MLP neurons of a small language model. Each row is named by its layer, matrix (up: input weights) and neuron, and shows model dimensions 256-447. Each number is 128 + 24 x the weight over its row's rms, rounded and kept within 0 to 255. Numbers have three digits each.
A block is one neuron, or neurons of one layer that tend to fire together. After each block is what it responds to, as a language model described it from the Wikipedia text at the highest values.

L8.up1323:106127123106102081125101148118146162103148130125155127096121148130162114106152142166169092131146139139149068118142107136135157133139099132125129127161111155111120147099142150113121131137120155122183136114139121117127127111136135116155102105156179124117127143150136091146118111107172144108145117127116148120145150106099124135098135133101131106109113117129104109116116124129156135132116134106117173100121151136141151165139111109128140095096142131095087113138097146118074137108138145119155111102109131121077096143092129110132175124087116102134152124120120117127119122175123135136
Responds to: Nouns or phrases that introduce an upcoming proper name of a related entity, e.g. studio album, subgenus, rival, subsidiary, Parent range:, Label:.

L8.up2424:142109102117130131102136130108132096127114083102108130127160129092103138142140131142131130160078091113129131149129091141151171122131122123123106114104113138140130123145141114111136126110151119122114095141110166149148156131120140148129141102083098161163143131117075147130175147159148079161125165120118159117095121140117169182146149131105164148126111112108169141112124175132110134120150159119136133146158148152089127128095105103119200142166135150125133082156136134077092148143129132144121096082153106158132160156127148121152114125149140131182105116140133111090104094139112117135
Responds to: Word pieces right after a lone initial capital, mostly inside acronyms and abbreviations (RB, EB-5, WEVD, GNIS, G8), sometimes mid-word (Vertical, Sperry, Hrsg.).

L5.up146:139107161107138147145112110146149158154135134091125097099115116132121121081173178112103128146106144135145115140119145127101123129150149160148092145157099140121175137131137159105129087103162124105191083162119126136155120107130130137120142118143152101138110155100088158143143158119123132145124105144105172126101120114102153154135149158139115122100125119120111118139116117123141110128120083062191104152153147140161116138111148078123146105131126136100120112160106158150153141138124126097120128132107119125153106133105173132136086138101138109118148132115127170118104127147121164127
L5.up1461:090163146086076151121077104094163145115145121096110104146130162067131126099121144130165152113096088098112108154138115104166144163146137129114116163142153148139154109098105124107130087115130117100143163105113105120114120109106136105133132123158109133118123148141131124157099136108124151117107104127126140143085159129155166137130152147139094118105127133146140112137080119119103149107120102143105159141126130109094138128097128090155162117132106123104112170151133139125135127139096121103119127093128172156124155110139161101115104153190182100139150111120158143139101130122122116143
L5.up1560:077097184115142132122147094093156156160129114140106130139130100143106155105101169103162165158135158103150125183157126100093126125123157111169130148093133115137092160142137149099117128109112129101168138146131107125148159118132163110125131105138142125110142129121086131125164141117160138120126119083114161134144155121146158141106146132152147075154145140149131119124136110100139133119109149175133148101118135176117155141096142136125137088133098128119138099100110101128104109143103150081119125109106154153112064106122088144116129137114092132156126090167116120136116135138112109158
L5.up1806:120093105080109132112145111114118145172105142120139133167141178133140155096105140100138167147110117147125145157105097108114164108151152152140151126116128141146150064125143122113136119123129173089120112162117136170121155143094112142132146132098125134143109110136113146110134138101135120121135142132098112157096124145138133155127123155142114119086136130183132113155145154149135155120139141128155122125153120145136155106088136095148115120151150130092118108137109119155120124095119136142178140100092143143112122141101160118132176121147148102116102101139162140106108116176124097138
Responds to: Single digits or capital letters that serve as identifiers after a label word, like Group 1, Company C, Volume 8, channel 33, and letters inside acronyms; weaker on mid-word pieces.

L10.up519:133091156138110132101141092129117115162114122163109143120159124105115099105153097152131143140118154099093115164133071123127156160163093180105144112081158131160128109123148103146156138132114105114134083108142168136106097070090111158107099115149136127093144124150120117123175133146144090131148138119119167100183115142118163119130093146157123119143088128146124102134131137172158157133175106124095123095081131130126155094084122107148165085146143141136152076141116149130124123094170126125116148070132110141125089094107136127069131133150125107146109150169141136137118130115129108117
L10.up790:091151129101141122141113110139100118121148124167124158119145125144104122099113125130148148115180163090111120160159121105106109152139110122094128166135139137132136172158117151153102150159104139116126117119141128142122118122148152128158118127138101098110106103116071153125093138117152109135142120114143155152155111125138094131143090124190130100163173130147106128160140127101137142096142122119142130140154106125099144123082117130171084175103149108088120111113157149078083085109069130127148118117170143122127165140133130143123146133129114115127121149100081134128122155095125132087
L10.up1148:175096112121149124120135128115072170137107124087112116105165147145119099135161117122163112140146153129128102128142111094108127133115103137107132134156132131146111177149161139118117124129115116151161110162091111132103137125143166139145125124099129167139106110156123133112139130107147118106090133129127135125151120160136108036125115123118116117128155102114139118169130149104147116121109154158139135099121109119091134126141081154136113131112139140087112089133148110119107091110162117089149142096118171118115128101117127100128203135141144124137080141123135137111103135171147143082
L10.up1997:150146150149071138127146120118143174150108125080134118125169125113123079153125123113157168151128158135134106094127120147104139143132136181110156109142155143142122098161119127107125138101106110079109147158085126118140127146140131120130124149114116112104134106125085130099137133168156129097158116111092115135110154115137143116121135150155124144090120106145157072158136133141143106125145124139141130105178131138143145159137154140111097145171145145069165115091143116156115115137115145074142126154143092125128110081138103114151178135147117094101154170144135149143122103159135135106
Responds to: Nouns naming a person's relation or role, often after his/her/'s, just before a name follows, e.g. wife, brother, cousin, architect, President.

L10.up181:113125144122131108111120118133132131078157138106139105119160122123105111145131143132109143091160097146165105123112126117148146151171126092170134131117120150068161139139144079113133163120166154114174100138132124113134132122143158165136128103125131144131086172121110141097100161121088114153124107160121124136126111137130121116163198132147128108101056118115144154137131124115112116147120109124148205115119145126121134119101126144112111086123151129127158164134111159114128126115199145144086108133129145123178169109162159109168143141091164127119121105106126169119118152111112131152
L10.up1962:127137152165120097143153137067130157114142109111130055126143134138137099150135135113101101110139131108151115123175129129147152179130097146138092102130134129110119096101137139109127088118170138102113091130148109104131152105141130146136128115118161123155131123076174167092102150112117095165097129132090151107113084111127121141116108173166125126126118111133111152134128126151178098120098119113117128118115134154116127143138117074130138101081152166150146146137100126174183092119121128140127088104163121129120137121126129129095114103098112125123092123134108147178167110145113118092
L10.up2158:119154142146120129131134113091113125145157159125151130100160147149121101134151111093137160126103134116116142124115156097134121118111133107173115144144153138107094126115159149136144131118138095098122091140145126111099126112115106133136170121140157109200101108097136115154103149093112133135128081093129154113128127137124116181120142089105159096098123161090121150164088130104140134120138148115131124123128150095132149141098154087105104128165118136128119144109099113147147174081117098129133107100168098122143137132194133113131132146057127123111129140128134115146100145114126105164
L10.up2489:151118139158165095109114135085115137116148109157151125124124139122126122136142141096155115135142082143158106161128110140147168164102130149141130176150147140090137151108125085102123069122111181125193132124171113124144120079119146148167167113139142110157149120108113164126131134074101108147101120148159112132113102152137123089143178150178157131140091139104133129121129156147128119123085139110122070134155128093142140112141137137116141143111149162160109124150129190131091155129151123101157150100135148164104139133121112155156093165145139113116156174143124155131146146142138136133
Responds to: Separators (table pipes, dashes, semicolons, decimal points) after a number and before the next digit in stats tables and scores, e.g. 25 | 10, 5–0, 30.8.

L5.up280:141113140117164119100102108127112150133135128135128161148134088115141118122106143092126084103133139095134171136151143091099124143151134154120114186133164130117163090154128106124131112133124104154112105093144094121138099124109136123077129123166111120109140122108131104095133132121154141096126098110140118101145123165142123113128151149138147127112127122138160121122113147124185122090180151158063183152102152132114134140104116087175118111133116102135101096115109096116135180097150117132112097123148104109130147116121133128167075089138126142148169127143131093160124143154144135133
L5.up683:128051120114150168136136112108132166090179100139144081126113115111127133149136113144137087133140152139109131131102142136147136151130094152131163147114108167125140141142137115119125099101148101162131144104129159126169098195134132120100182180120123130086149131085108126127100098130135125101118166134121152106143153122137109144145122111098126125094113160132078126100090163147102133103127123129111152096143145152134114126124124100108109118091132139187148133144124157175094163130125112129116122122126094088157151111106127115150154162203104111128090127095126117126116136131112110161
L5.up1767:115123171096123114109140101090116118122170155151105112124109134121122092140144179115152115105095099155090111139149101145145079092132150131125110156133112107117173134134097104077138158143115145123112140106172123129145102133156175166069127146127092117155123193151125120165075111145138117129127083119154118159082112147105169085137108127100135096142109156167109137111096142118115130124104174124121134134170141110145136136161164113172119116087114119111120158158131119175131137133109075124157159085148101119160115138132124162143101161165156136106162116147118147144105162106126163155
L5.up2048:144138139108139107111119117134098121098099118169084183119120139163078125130191121112151140138121097170105081120114150104132117122088096119115145174133123153127163141142156120075113142139112095105143162114080127105151112152132127111100155153156130121129116171146135181118088088096172119135110094126111128134124134154140131144094114113146142106133118097107107145128106125117133133141156164155123107150126138154112151198142121143106109116060125162109101152153120144088092155150144146097114066147097137097145163140125170115107116158165105103131121122129117118146134138126114159143
Responds to: Column separators and number tokens that close a numeric cell in Wikipedia stats tables (football, hockey, baseball rows), e.g. 35 | 1 |; sometimes dates or numbers in prose.

L10.up368:139100137105127130131149137089122162135110167117140143121119131138138132161158144132153104124137133148111108158127151161152149136127160128121073147085178106162105123140141115136122129139181094153112125080134125153138128120118160135120135066148123153080098139109138145149138141095100159144101134110135154103176119150128120146129162101108140141122110129135123162119123127086157128095100105142148118116160145138106112177122151115125089131088145123118147101115124190131122089107131124141124129127102126193136136148111142114095169114100120158093179170128120105156141123140141097151
L10.up941:111119114131127127149133127132116142127115118114086129104121109133117129160132136114120111089115123180140127123132084085123122147111114130080119116125115104162156082111139126131154146081123160147155150122076176142122135110119103137100142100124090127138115110136112082150125114128095178149121139126069107144126109138144083139095161177103164089116117152101094127133142140136132130132145139100104137137117107167105132109128178102059122117089151119109139122116142125187114136144117161146128072162139139117123124128148111124122162124111119119132113137117184110185089129091130107148
L10.up1812:127068115142164154159138137143138161144132125127121161125077199137112167130082127175084113113157165176116098104129147147099136107140119146142110138141132126123147159095091116144162112167136136106107068136115108155096113119113103093118109108146145156098155154148153132152113117115153119119156161131083113129111119168102140099134121107104108103112137136141120145150114129142121106157085122131121135109114175156138125110156109104150125124103127154091096142152141094157123116146138128099134132150127149146086118145098160156163098085152159090143096137132126158142123091125138111110
L10.up2816:109139125145104124155114150159100157153112152135149157135133149161160123130129150128128106120130138134145130143161121090104098111136145125113124113116163137107170134122108117159160147120141127104129162102099147117123116134124137143146146159164151109093140112145126138175137104160151143157117144157109120155089153150138124115128114130149103080121081137092122185126122163163133112124116097136130131154130095088131111126135112101080099139147147145105126125122159121109167127121158129149135155129130153094134122094092124073116104139108092139039207118119133166130176144113128093123
Responds to: Single capital-letter first pieces of surnames right after a first name in lists and tables, especially H (Jack H-ale, Tereza H-rochová), also D, K, P.

L8.up719:101167141134160138148112127130124128101149063135066121146155178142120155151105120105137093177168148096113119120148105140132141104170100128102148113134137106106131153131083147127092124163108127129143109138148143114147112150127141120074112139153158121140109135063134135094154129131121104066161160105160097095099119137080052165158119187151101110110102149141121098138123108155112123134103129099148098100100146140099114098087122154103131112129142109109099177106120123151102116096107127121088098085112115122139139144088107119097107114093118105099133145117134086131139098112118151120
Responds to: Word-initial pieces beginning with "sh"/"Sh" that start a split word or name, e.g. Sh(ue), sh(ack), Bio-Sh(ock), sh(ark); occasionally Y or O.

L5.up79:120116087107115106150104102121163124121155133101154127105169180179125136113111144152084125104088141119118114138137112108126151148130111072146118127066143078111128118172149151073101149137171112118088135139118147144142138164080111167098127150149139131092162173145149142125148148118172133137067125116105161119106107121106169171156069121143158147122133175121151102139082081114147110110127134160130134141078137122117119152135118100108131124116169117139095141103138087158140118142121135141130170096129120082114142114134123123144168129164113121143124146134145117102143174116149108154
L5.up124:129135166174110129107136100122162122108143106118173135153110144136125122088193168112105124101140159129122123122102118148125165152122118133121132106137116161105129156129147182106159167113117137167121143118116155107137149133157162125169125126146130130142127129099142066159113101138123106142087117143172113127181128139118150166134072096160117120088114147105127103116128122131173126113191109099131170084113142161074148128107102133130117135137136112131127122118107117110134146145106145147165112118184125138117183154127129122123110122081141127100129101170092143156106143136142099146
L5.up535:114114117120146134098124132135141090140118122145129162124105160155107132132125129162154127114154116125140137164153117134126120121110126131117127076170092088162092127115120123117126134137136123143117100099092117126138135126146129109126117111133139125116104153115136152141165109127176153108137117131140121130143132130081120147129144112152146131082143162105117119103081120099168139207119110132111071129115159115143156135118139119121136119128108172078118147068119115150092129094164132147101132103123070119159110083100108147136133113146116063117104114147118134133118117135150150160
L5.up2180:147146136117177126122145101126210114156129153164104100139164118161084140145137122101109120061172136142136120144150131105149141115107143116124094159144167113177138132137167149111143132090149134148132100121127130103116150103156133134113130142175122108123181139164149078094119109148098153088126234106146142130134082088106107085109133104128146099115132154120107098146088127130109096149127142144149136119132144133095130160140100153126138126121121151111115137148116158103119105100117154134125116143139113099114149117124119152146122101115125144114097162142189144094112125156135167105
Responds to: Second word-piece right after an initial letter, mostly "od"/"ody" in names and rare words, e.g. Jodie, Jody, Zodiac, Yodh.

L5.up1086:144092127114104109135119117107112110127122133165087153138099129130101185156119183133097119092130083098145083144142129163142129183106149104086077129140107148091155140128115152100088094115084133134117151162119151145117107107162117123147131113098138124105143103139074122134162105138115112112118153135133127113128171107096110084171156121101145121140128146141118146120073115096118103099117132109147157132124158118145099105120158119142147162122156123165106155146055128164154112125138152125126124117089109145131128123090126095123124125090163107135134131137147152095149167128155159107
L5.up1202:151094138126090097154133104124138146137116124137170073146138147116132136113153095139115154144119081184103097101113146100174140150176118143111131103104131099093141101137142133107112144144137161145090070184125115130060132065153126097172109141128121105139131128139136152100139089166163149157134151143115121085146111134117189149141153141140121123123129125135118181126126130119108140145107179094133076129109144141098142137091121119098132157151114093163129145169120079175139122136155129133135170117125112156152118126157112098096103129135108098108098125128147091113152138128131136145
L5.up2559:143126108110112177100109112111121159075154113131142136136164120114119110137128197115135170122175181134149118098121161137128120116147180157136129156140110125117114133148113180125138071118131187109114114115077149055136134109187154135153086105113154167140093098109103116106106140137137144092114142130120106142112141144114133095122125094141129096154103126094139134167134118137161152112076107142148115104116135134158092131147145134109108108158114119130077154163104178138146136144109115157119104185166116159159119112107133093118115126144114111113100139168109136142138137129130079107
L5.up2807:105116146136156105152145133175130112110154118134118072122163095147140103135126124132087068133152136098126122128143138105155123100161096124156140121140119135159142118106105101111130078107139147123118178157124151094129112172100116136126099129134113143150098120122168118151163148143139151135159099169103121135134148157108142113152181173117107156118141121127113137141095144129134104104088084116100121164136154123117078128135119120144118125146129116108126116104141146177138112059103103136147115165121124120139152100117129117104090120145121123150116109141199142151117137107132133144
Responds to: Subword pieces partway through a word, often in change or removal words (discover-y, o-ust-er, re-br-anded), plus z/Z/Az/y fragments and possessives like its, their.

L8.up142:143114119125145101134133117087106141145123144116151136128151124132164088140138110143169124137127119170117115119121146141109124104115085108124114146154159144106089103152140098110120104156126153132137120129134090136103115113177192124179149133143141104131100141110134123100127129138077147130098117089141131107130090132173116089167139134126117133113124118180142117112120107140092126113089122125132106171124111108126157112168137146135154106117120121156102114137191153127117107156131145153115134122128144163080142114129099088101131161121117097095141162152135178168116128094128146136
Responds to: Separators between numbers in sports stats and scores, such as table pipes, en dashes in 3–0 or 1–5–1, and colons in times.

L8.up779:100118088121111094157155105109140143105182129145143133115129095124127153096122179162109133120106178124114115150120157093140103151155141141090151139142122085109103167139082111163111163095123136123160138141152151110137125165153136118106124118133144167139127119153111152117124137128099092130155138135117146105088141110135137109131114110146089095072112119138129134118099124143127079163158087126091105111111123120147135101130162108126134152125138145103145126108139175171085171134145172136114092143109094131113141141105113129119119113120150109081166105110137126123165174136126143121
Responds to: Second word piece right after an initial capital letter or digit, mostly in names and numbers, such as J-od-ie, R-od-rigo, 1-961, 10-,000.

L10.up45:110088116071169149102150132116117125143110191148113125157154125097140111138135137111113108128149073104125101129142095126088126105127115118145121180095141123146140146157159146126116105147136136083102172095157105103122154142164139153099189144148130131136180097106160131113133102141133133107110135122084150131134089143120118120151131143123137123119160140116136097101116154153148089133140094108151155115108120116144103135102129163145127138135144147089120082113147136114126110091119135124122178125127153115131172156140133127116122159167143143126140117142147140088183097108158159108
L10.up1764:141131127098148100146127101104106133112099118101154084115147147154134134102111157124154118148130132154099135146175140150125121123128127142129136108129153075145099110131136098111165117144112145088120119140121150104128156147108150142112121111137137105170107125144129151138135150112128158139192102144141158138087130115141162114166086147136126118133132141119108140093175142145139135119130128166118154146121168146155118100133104128094076120142111175082123123132128107119120115101097064088080149106118140140110114117127162133118140092164154099115169167123145123090114086117126097128
L10.up2353:119163148091145150096125154090162137135116137140102133138159064135148150103099148133141124085098153106095145148142120132104096117115092152160123134141098121146106128122103151097107122085118115123107134147127130099107141151120181118119125175149119191177126129113124154141139153116108134159151106114084112142102091130139108122123145135128136129134123127146114077080144140106103116122140112123143112088120145136149117172092074155069112141115135114124116153123148167141131145087133129110097121115104090125128121127118164083112156099149138102111147072105095144168039117092146146131
L10.up2442:139118106123129114130143120130157130135124133091132165105131115156119107141144163137176116112121095124093131110134137118108117113098117076128125093120120123151151146157109134127159120129103100111099077123122137106090140139108116130155102090133132108166138095131109142126143117108086121089151091096163097103078149126140157116146062154107131119136122122120118104136114103115107080118144103116124149135119122133158111133075126144131143167129151113142125154089121113120154128148163103096116173101115134155149143151112135135167178115139094094095143091091126138124145117148115110148
Responds to: Middle word-piece tokens inside non-English personal and place names, mostly Arabic, e.g. al-H-ass-an, Sana El Mans-ouri, Burj Al Arab, also African and Japanese names.

L10.up730:114122151113120132104128125103158160113120109099112105129101174132120126131104160116144129137121129119129144144140120087085093163117132111117129104141124142149140112174068133131166156149123138151143113137091137129144138144139144150144146124106121113141130121137132097162141130134147116163185112113116135108150169197148132128116134139149138137115164126124122123158139113151141137151150175131113143120128142120092131054161138143173124153136118112109033108158126095146155122157129169129144109087155090140158093139170116099086208132122142130121085122131130136129133118159138136107
L10.up848:091095071123134129143150118048132119114115099128154111130124097114117125121135098140133100113138147080192158113132125131115094110130108085123125094131112151114140161089113145068125106079092169131149132104134125121093127118117130113081107099107074122133107142126068146134095100099134107127075122108131151121173069132106165155177184130087153156149137127125106113135101111112108059166141115162148153164102115140126120113136103137138100112059156136117075087147111138122142129120160111143123093144093118102134135132113126107097161127119134115130121107149131109144144107115177126108
L10.up1040:130173116115186126135103152118141121107138073116107123179091158131114124160112140155066065080163164127176095160144128108132124131115130113106089116140143153156162125152096133133108131119106143126130114144081135115153129104134125126080136137119117135137083119140118117100168130126100129106160114168122138095155063104061157108120119163083130101091075137143131112114108131143124153158118132109120145091122110122137113123126127143144112132099146141117113117157110108126099077135129131134128158125123157125196121143151104141133164125115126156067144121156137138115128111115157108144
L10.up2739:076119105109157147121091117153133112137119120149156083130151103095151129102122137113196155100123146101129103134160097144108113136109136131089110127102125148172130168144110170127109078115118152119156144119103125165177143113139117120137145137137118155142147117167115145142160125164111119139160142142168159066131153127116136124153090077119121151100118121147129150115132172153084154114133156127098109164135087110122118093132121094134097127123125178142109145128134107078123068100091134132139119144134100168143160130112123132154094146157104150097127128135155115160122101177113148127
Responds to: The first piece of a word split into subword tokens, mostly an initial Z or z as in Zarina, Zombivli, zeylanicus; more weakly other opening pieces such as ad-amant, ob-ese, Naw-az.

L8.up787:129153102131068151117145135141132141087141136141178097160121163135118146124090142189115150158115095139111115099109144095129158104139098131110099116111119127138110101135125161104152137110078122131145127093113103116138083152145156129144140142078114137150161138123176120152113154151159144145116122147116164170112089159121146129120100180148134152112114156114146102131134134110110101098116126101077189134131149107143099111113117086098121140137142136138147113142166121158151102169115170103160143124097129141137138157103088091147120124141103103138131127106105178109115146147124114136
Responds to: First word-piece of a multi-token surname after a given name or initial, in lists, credits, scorers and taxon authorities, e.g. Th(orpe), Cal(houn), How(ell).

L5.up465:146102112134144099105148114108157148140140153109113165102123150091112091123110122159149126110104124073113144139125111113104085178123108119092165146123132136160104099111133102144190124133106103169142125134120142118113117111088118118145119111061133131109118173113110134142130090129159126107123130102091108146160114140137097140130115136160144136118106123156144081080130122126123093172126177148100122110145112162120128158112158144130112082088135119147113064102097135118162126141116141131143130126134114092120119128139136106132107122162114137154124107142136155109108135138143149140
L5.up902:123096134149142095121110125097138107156132134144094122174145175160167125176130098114174182103159103132112166116086093108152152093140100144120117098135090130122098143108196143142146126166127111132106162121118112125165138132101113118136118121154107135112142110134136141143070163159134096100146156134040145159154118118155075132188116162120120123108103138146093173160119169107070127157128133145144173087110122092122108126115130109134085091106198093153130089096071145086107118153132094132108112126089131107097135131139131112119130115139100139103122143140135123144177123105121098139
L5.up1800:163133120123150096142086133107086103137143138107115106157112115137147139118097086166109134117143161151132112154111134105177146146090141162127131087118119140103105103098130120144141174129128124151141080147115140159090129103121129099132135128104126096117139072125130117167143137130107099112149129119136144138128179144145131136111129117155152131095125156117080134100110103121104144104106114121100175150152165120137151107122154155127105137144145089103117120090070114112133102146125130181133122112102115145100159091145127108112109167107129094126138150128139134140127131099085125126
L5.up1817:134071124145136152125179147115111148119168120107134105125130167128119130128113129178144125144113124105171112111129110062119108164129139110105144124112100114098103124148137140128127122139070099097112118118134116146119165105128115091138132120102115108138092116153112185148146156158158136101116120099129116161126117137169109149144136139146093113160150129138143169115074105110080084155113128110126138102113132092113116105105156099149065125089136098155112088128135118132134115160097156129148149116139103113102094161118179158094110126152062129126137134098127134124070143117162134159
Responds to: First capital-letter piece of a surname right after a given name, in credits, sports tables and news, e.g. Tom H(iddleston), Mark R(itchie), Amy P(ieters).

L5.up52:150167120114110154155161110134130131126155126129147127103134133101119150168114138115094149137102112125153142143142160122157143130116124130111171158123114119117137156120162103121124168125165131145157086107162125165103117102120122120149157077135108144102088109130150107118154111128070126141146116132143128106162115135141110129143116110143110108129131129161111101128166143194129131111142078125066120127123149155145155092136123131174161135119136110082129114176145117111104158094144149109157113129109120169093152138144178123144158158152139104154104124122129127159095127144140122100
L5.up2375:148121125097128157125155110126111126129164160119093133127142139111123149133167101107124148145165115121145130157124104152110112136116131078142108148155106100104127162144152112097133156102129116109186161136105146118090155148130114130152118124131075123089169155102128143121147123076142112113117122105102123102123142165138152183092108149096144131176111193149100159139102136141128117115125118113062122104123138120138143132160086148106110096167104100113089127132118121111097117081145112151123155130082159156133106078100141161130089133113116138127083112141135138079170132119126121162
L5.up2708:121134110142152109114132128156088119106117147086121128119144159098130160117159091086167140135124126141148143145121128140135117117160150103112136150150116149099141167120136118123117141084165139169176141145154154102196082107127083126127108142138099114089143086098138125088126090100184131107083118101129154124136145115138122144124115187153098131114120153147100136141142129154124114121161102111131096130135148116154099116152099132127114152160149134127138135165123137102090134123174104148140128148145115155145115127096103144132107156131103103106092119122145162120109138144121137119
L5.up3031:189091131135138134116151138158092096111113154127144131098175121145140161157135131134142149099149122180127128136130140139101104125143165122122076130168134164114145134136134145098153114102117163162173117150162133135142124130143125108114104114098104135119160119111125160123149111136150158118155141127122123125120118125097140127169109137153078134124144156155139133127128156155124114133114108123088114106111133148133128110150107146125111130143140150120122139150139134125102120127153115141138172133132148162128121093082139153119103130138100114105137125095120143100132125136163149179
Responds to: Is or was ending a defining subject phrase with a superlative or unique descriptor, just before the named item: "the closest town is", "his successor was", "the first person was".